config.yaml
num_hidden_layers: 9
hidden_size: 192
num_attention_heads: 3
num_key_value_heads: 3
head_dim: 64
intermediate_size: 768
vocab_size: 8192
hidden_act: "gelu"
norm: "layernorm"
norm_place: "pre"
norm_eps: 1e-05
positions: "learned"
qk_norm: false
attn_scale: 0.125
bias: "none"
tie_word_embeddings: true
parallel_block: false
extras: ["capped logits"]
init: "normal"
init_std_qkv: 0.0361
init_std_o: 0.00851
init_std_up: 0.0361
init_std_down: 0.00851
optimizer: "adam_variant"
learning_rate: 0.00261
beta1: 0.9
weight_decay: 0.25
lr_head: 0.0125
max_grad_norm: 2.0
warmup_steps: 447
schedule: "wsd"
decay_fraction: 0.922
decay_shape: "exp"
final_lr_fraction: 0.1
batch_tokens: 131072
max_seq_len: 256
doc_mask: true
train_tokens: 400700000
max_steps: 3058
dataset: "wikipedia_en"
MLP neurons of a small language model. Each row is named by its layer, matrix (up: input weights) and neuron, and shows model dimensions 16-111. Each number is 128 + 24 x the weight over its row's rms, rounded and kept within 0 to 255.
After each neuron's rows, "fires on" lists the tokens most often at its 100 highest values on Wikipedia text that the model never trained on. A number after a token or word is its count.

L4.up668 [151 163  76 126 144 108 119 128 192 136  95 142 158 130  67 116 134  96 116 127 152 114 131 165 120 134 149 127 118 110 128 130 155 154  97 100 145 118 170 157 126  98 116 117 101 103 112 154 129 107 119 153 145 124 118 130 157 115 137 103  99 138 133 208 153  87 159 127 126 145 176 132 134 145 120 141 114 144 125 149 126 136 142 106 154 131 120 133 131  77  92 155  79 107  92 124]
fires on: " St" 20, " of" 20, " for" 9, " Cont" 8, " Since" 4

L2.up199 [123 113 111 140 151 127 177 113 150 141 109 126 121 113 129 135 139  94 133 165 146 115 142 144 135 166  66 129 132 124 146 115 127 139 130 170 145 136 146 120 111 158 121  96 118 122 154 118 136  87 120 121 117 120 131 107 118 123 135 152 100 130 113 108 158 106 128  93 136 125  85 113 128 141 130 101 148 199 132 101 112 165  88 118 121 141 121 121 108 125 135  84 148 143  91 107]
fires on: "s" 23, "ed" 21, " was" 13, "ted" 9, "si" 6, "es" 4

L2.up319 [102 132 127 131 110 141 129  95 142 114 120 155  82 138 158 108 164 159  72 146 150 114 122 140 109 115 106 107 143 124 152 113 140  79 175 180  95  91 110 123 137 136 131 146 134 119 105 161 155 128 139 106 109 162 139 145 147 146 142 110 170 131 122 154 199 115 139 105  78 121 163 109 155  96 133 118 120 158 116 163 128 126 102 127 130 124 112 122 128 137  93 149 103 152 134 126]
fires on: ")" 35, " and" 10, " lit" 5, "\n\n" 5, "," 4

L4.up16 [ 74 141  65 102 122 116 156 120 135 131 121 119  92 112 123 147 146 107 167  96  93 106 134 105  76 116 129 117 164 145  99 140 109 115  81 136 136  83 126 152 126 189 105 135  90 120  93 141 141 129 155 164 129 166 151 117 159 137 118 154 132 173 111  83 144 183 126 115 152 151 122 175 132  99 163 134 123 112 104 136 155 131 133 124 105 136 110 127 145 154 129  91 130 171 141 144]
fires on: " |" 31, " to" 19, "." 11, "s" 7, " goals" 5, " appearances" 5

L2.up442 [144 154 115 117 116  78 154 115 123 117 115 133 143 120 142 108 150 114  64 106 123  64 155 149 123 122 119 144 101  93 130 124 120 170 141 144  99 112 134 139 144 100 146 130 140 119 109 134 158 195 116 105 102 168 109 132 125 137 136 135  93 199 115 113 159 142 145 126 148 106 138  93 153 167  77 105 132 160 139 155 137 123 129 173 153 134 100 163 119 158  82 125 125 107 127 130]
fires on: " of" 42, "r" 14, "nt" 6, "eg" 6, " conv" 5

L2.up96 [ 94 159 117 139 135  97  79  91  97 151  99  96 139 100 147 127 154 104 102  90 122 126 158 138 112 131 140 106 141 160 109 158 115 153 149 126 132 136 109 123 135 133 142 110 173  99  88 179 128 157 149 130 196 156  99 128  75 148 183 148 110 124  96 108 114 158 111 116 149 129 119 128 171 140 144 109 112 108  98 111 150 143 106 152 123  93 111 137 139 134 126  91 152 131 115 118]
fires on: " the" 64, " that" 10, "." 6, "=" 6

L2.up453 [ 87 128 117 144  98  95 174 109 131  76 131  97 155 108  82 123 114 158 111 100 137 146 144 119 178 123 114 139 131 136 108 121  92 132 140 165 141 162  86 136 124 189 124 124 110 122 117 119 157 130 144 157 142 140 134 118 118 143 124 107 116  95  94 109 112 143 103 123 107 125 114 148 112 124 142 136 162  81 119 126 173 171 117 122 134 118 126 173 146 103 152 128 150 131 138  93]
fires on: "." 47, "z" 10, " V" 4

L2.up529 [151 111  88 155 120 150 146 152 125 112  88 140  82 131 121 136 148 103  78 111 149  90 168 165 112 147 137 131 159 120 127 161 117 178 137 127 116 121 133 107 109 129 145 193 128 118 147 122 134 114 112 167 171 138 121 136 144 132 122 181 112  82  93 132 142 122 118 109 108 120 145 116 120 145 130 146 173 149 160  97 180  47 136 120 150 120 135 122 114 129 110 129 158  94 154 121]
fires on: " ft" 13, " top" 12, "th" 10, " mm" 9, "nd" 7, "yp" 6

L4.up662 [131 125 128 125 103 144 147 143 112 116 117 141 132  76 125 118  94 138  59 140 145 118 104  99 127 182  96 108 135 161 152 167 125 116 172 108 117 132 130 113 106 125 114 123  93 106 126 134 109 118 133  90 139 133 106 126 139 140 115 132 104 183 129 101 144 118 142 144 111 111 139 116 114 107 120 147 128 124 113 142 140 124 122 164  69 125 103 122 191 148 131 141 116 124 137 121]
fires on: " two" 15, " East" 12, " Angeles" 10, " Great" 6, " three" 6, " Premier" 5

L4.up302 [131 148 151 103 102 135  77 178 141 122 113 107 156 123 165 141 150 142 127 111 141 131 141 126 162 114  82 126 137 122 165 138 135 131 104 124 124 131 137 109 121 156 116  95 134 133 136 155 131 134 121 172 152 132 126 106 127 127 164 111 117  94 104 104 106 126 116 107  89 126  84 196 185 174 122 149 104  76 136 127 159 153 136 125 143 142 153 129 133 145 110 121 117 130 155  92]
fires on: "'" 62, " X" 8, " that" 4

L4.up59 [ 96 118 118 104 104 114 169 120 142 142 112 147  93 137  72 117 151 172 150 143 142  90 137 137 145 136 138 155 140 163 106 102 130 187 155 137 171 161 106 138 120  88 118 103 100  90  99 186 117 155 126 135 144 126 106 136  83 168 156 141 121 131 114 140 169 144 132 158 123 109 104 139  97 182 103  97 177  86 127 109 175 137 112 127 138  80  99  89 137 116 131 121 127 157 126 122]
fires on: " as" 43, " by" 12, " be" 12, "," 10, " is" 5

L2.up576 [ 81 152 168 103 113  88 150 112 138 114  87 169 129 150 128 134 149 138 131 169 162 112 135 111 144 120 138 111 128 132  95  89 131 143 111 118 158 134  88 111 164 138 135 120  94 112 116 170 153 153 142 104 155 122 147 169 155 177 131 142 124 170 136 143 168 128 117 100 127 107 155 118 103 180 129 143 119 195 138 105 126 147  82  98 125 111 100 150 142  95 144 147 119 146 132 130]
fires on: " of" 43, " such" 8, "," 8

L2.up477 [119 127 140 126 153 113 146 134 147 121 134 125 139  94 150 151 156  98 150 102 114  90 131 121 128 179 128 108 124 189 159 124 115 137 150 103 104 120 133 125 107 158 134 143 159 145 128 140 110 153 139 117 108 110 143  88  99 186  87 136 125 121 124 107 105 182 118 148  90 123 161 144 103 141 147  72 116 125  99 141 139 128 107 151 178 142 127 142 135 145 103 135 119 162 106 127]
fires on: ")" 58, " States" 10

L4.up44 [124 162 115 122 132  73 181  75 131 143 110 119 171 118 106 104 131 111 108 136 134 112 153 128 128  90 109 154 128 131  82 106  99 126 103 137 123 117 164 121 122 148  85 105 125  89 143 145 150 175 136 129 142 156 134 113 132 122 131 140 146 139 155 131 171 113 141 161 109 146  54 104 126 125 140 145 163 119 144 114 126 165 129 151 110 153 101 162 174 144 122 103 127 144 116 140]
fires on: "ing" 21, "ed" 16, "s" 10, "e" 4

L2.up376 [129 153 147 124 146 121 113  86 136 139 107 115 154 151 139 134  88 126 151 140 170 118 144 163 163 121  89 148 120 117 119 191 141 151 119 148 127 155  76 120 146 141  83  75  95 126 124 159 136 149 113 128 144 108 139 156  98 124 129 136 159 119 118 147 101 126 123 135 178 144 144  83 139 119 160 136 124 139 144 112 140 151 159 103 144 120 156 164  79 115 124 137 116 125 134 107]
fires on: "ll" 19, "ld" 13, "st" 10, "tor" 10, "rd" 4

L2.up448 [132 159 107 122 123 124 109 165  87 134 137 144 153 108 170 123 114 156 135  95  98 116 146 139 132 127 125 122 123 127 162 124 100 106 134 148  69 183 150 137 144 137 141 116 103 124 169  87 105 129 150 140 120 130 129 119  58 144 159 165 141 125 113  72 100 162 108 143  91 141 153 116 115  91 140  76 144 167 103 135 168 149 108 143 126 138  99 122 139 109 108  94 145 137 121 128]
fires on: "s" 58, "o" 10, "a" 7, "u" 6, "k" 6, " NY" 4

L4.up2 [164 147 110  83 107 119 162  98 149 143 115 115 102 161 127  76 104 138 153 159 138  88 154 149 143 123  98 129 154 139 110 131 131 119  89 145 164  99 159 146 139 115 109 145 169 106  92 107 134 181 103 129 159 148  88 146 117 145 178 129 117 160 110 112 166 110  88 123 128 151 113 109  94 173 110 150 167 127 140 126 124 120 131 142 161 160 128 117 118  86  99 116 144  77 117 117]
fires on: "\n" 27, " \"" 12, "\n\n" 9, " can" 8, " '" 6

L2.up126 [139 123 109 129  57  68 186 134 102 155 136 139 145 124 136 116 132 144 141 123 129 104  96 138 157 128 101 136 148 164 122 151 103  75 115 136 111 119 116 131 139 150 114 139 152 134 118 136 132 159 137 146 153 119 105 107 114 122 100 169 165  98 147 100 105 177  99  95 113  82 120 172 159  95 129 126 151  81 106 142 129 116  92 145  90 145 134 145 158 104 137 116 122 139 130 132]
fires on: "." 33, "s" 10, " 11" 9, " 9" 5

L2.up590 [152 141 130 110 117 138  72 111 126 163 130 119 114 134 149 101 169 117 115 122 132 110 118 130 163 146 138 146 156 151 117 141 123 149 138 112 142 137 128 112 115 149 161  88 191 116 110 133 127 159 132 164  96 113 132 188 138 132 153 144 119 120 119 115 107 124 148 137 122 123 106 178 144 171 122  94 131 139 144 121 104 139 111 142 163 123  89 158 145 166  81 121  98 164 145 115]
fires on: " all" 19, " cat" 14, " that" 14, "%" 11, ":" 6

L2.up704 [139 150 103 159 126 160 160  94 114  82 124 118 153 111 144 143 169 161  79  97 110 120 133 196 127 109  86 146 115 115 117 108 116 118 159 114  91 124 126 132 105 118 132  97 150 116 122 146 126 136 154  98 131 152 138 166 112  78 167 105 136 140 112 118 125 134 122 127 115  99 129 128 109 134  92 100 128 134 141 172 154 169 120 183 142 158 133 141 133  99 104 110 146 100 137 132]
fires on: "c" 25, " of" 11, "ic" 10, "R" 8

L2.up580 [164 153 116 130 137 132 128 144 151  85 111 150 153 135 117 135 126  58 102  77 116  83 158 168 170 142 145 157 127 112 111 121  86 143 123 152 114 142 113 157 167 115 141 135 130 113 131 123 138 138 151 102 146 149 130 113 107  95 139 128 127 145 115 147 130 135 107  57 124  96 116 148  99  69  68 127 125 139 113 143 143 108  78 137 123 105 145 131 149 156 112  94 133 141 102 131]
fires on: "d" 25, "nt" 10, "ren" 6, "lit" 5, "cal" 4

L2.up654 [124 133 146 119 124  73 136 130 141 111 115  87 147  95 114 136 140 164  97 122 167  81 166 123 126 116  63 130 129 110  82 136 134 139  85 126 149 156 101 130 109 171 124 153 120 116 132 112 147 143  93 142 131 112 143 123 110 156 131 135 119 153 131 116  99 140 113 135 119 129 143 181 131  77 129 144 133 113 120 129 143 143 119 151  92 132 150 152 144 133 110 145 134 126 130 112]
fires on: "." 64, "n" 11

L2.up490 [108 117 112 138  56 120 155 189 124 105 124  94 159 117 120 160 143 124 127 125 172 113 111 139 128 140  73 145  89 146 125 121 128 103 138 111 101 129 139 149  88 130 114 133 105 105 119 105 141 138 146 133 121 126 131  93 127 112 135 161 119 121  99 121 111 168 160 134 103 151 116 175 106  95  70 141 144  70  98 146 141 137 130 153 150 123  94 137 134  77 107 102  83 123 159 119]
fires on: "." 71, " |" 7, " –" 5

L2.up518 [136 158 142 117 141 152 132 145 168  79 135  94 153 138 146 124 123 197 142 179 142 110 116 148 136  99  74 100 114 107 121 170 124 106 109 166  85 138 102 158 123 163  82 108 176 136  99  78 173 130 142 114 151 134 168 148 101  95 106 141  97 153 115 110 141 152 119 139 105 104 141 162 160 116 151 165  82 101 104 119 129  90  94 120 119 108 139 115 145 139  92 108 109 103 113 115]
fires on: "the" 20, "A" 20, " Ha" 10, "ha" 7, " E" 5

L4.up350 [132 141 123 110 111 140  91 168 146 128 127 119 156 123  96 119 148 136 142 110 141 105 194 154 180 137 103 115 117 137 147 142 121 137 143  94 146 129 110 107 150 152 140 121 104 124 112 136  97 152 126 139 155  95 118 181 120 144 151  84 106 165 109 114 133 114 157 112 110 105 133  97 145 159 133  84 106 121 121 148 127 165 105 142 138 164 103 144 135 142 128 127 130 149 113 117]
fires on: " was" 30, "'" 13, " |" 9, "G" 8, "H" 8, " is" 7

L4.up684 [139 111 142 137 131  82 103  99 142 108 125 135 136 115 138 119 153 101  83 177 115  71 156 116 122 109 122 135 141 175  92 152 158 145 114 127 103 114 143 116 125 127  88 101 126 135 109 164 152 141 125 135 152 125 110 104 149 199 107 136 122 138 136 106 162 145 128  99 137 161  69  98 116 122 122 137 168 115 149 160 145 158  92 160 158 103 135 153 114 140  94 134  86 150 177 117]
fires on: " and" 40, "," 28, "=" 5

L4.up221 [127 153 156 154 101 123  87 125 116 165 109 137 134 122 153 127 120 153 111 112 140 139 113 106 161 125 118 149 156 129 129 118 135 150 142 117  90 124 185 129 133 156 131 123 166 102 113 106 121 120 125 111 146 137 145 146 120 113 128 190 149 133 116 113 152 130  88 120  90  92 159 156  49  64 159 105 140 116 113 150 117 138 108 129  89 101  64 114 131 115 155  97 151 135 170 119]
fires on: "s" 65, "ments" 4, "ations" 4

L2.up249 [118 129 129 129 101 103 155 117  88 150 133 125 123 120 148 111 193 135 131 146 137 113 123 163 151 151 129 151 180 156 114 127 135 104 170 106  95 118  93 104  87 165 151 130 116 139 114 179 126 120 148 130 105  90 102 120  86 142 125 151 114 148 146 123  79  72 118 116  98 142 152 178  93 118 116 105 105 130 113 133 117 143 107 124 121 146 140 100 143 136 133 124 119 197 102 137]
fires on: ")" 92, "ion" 4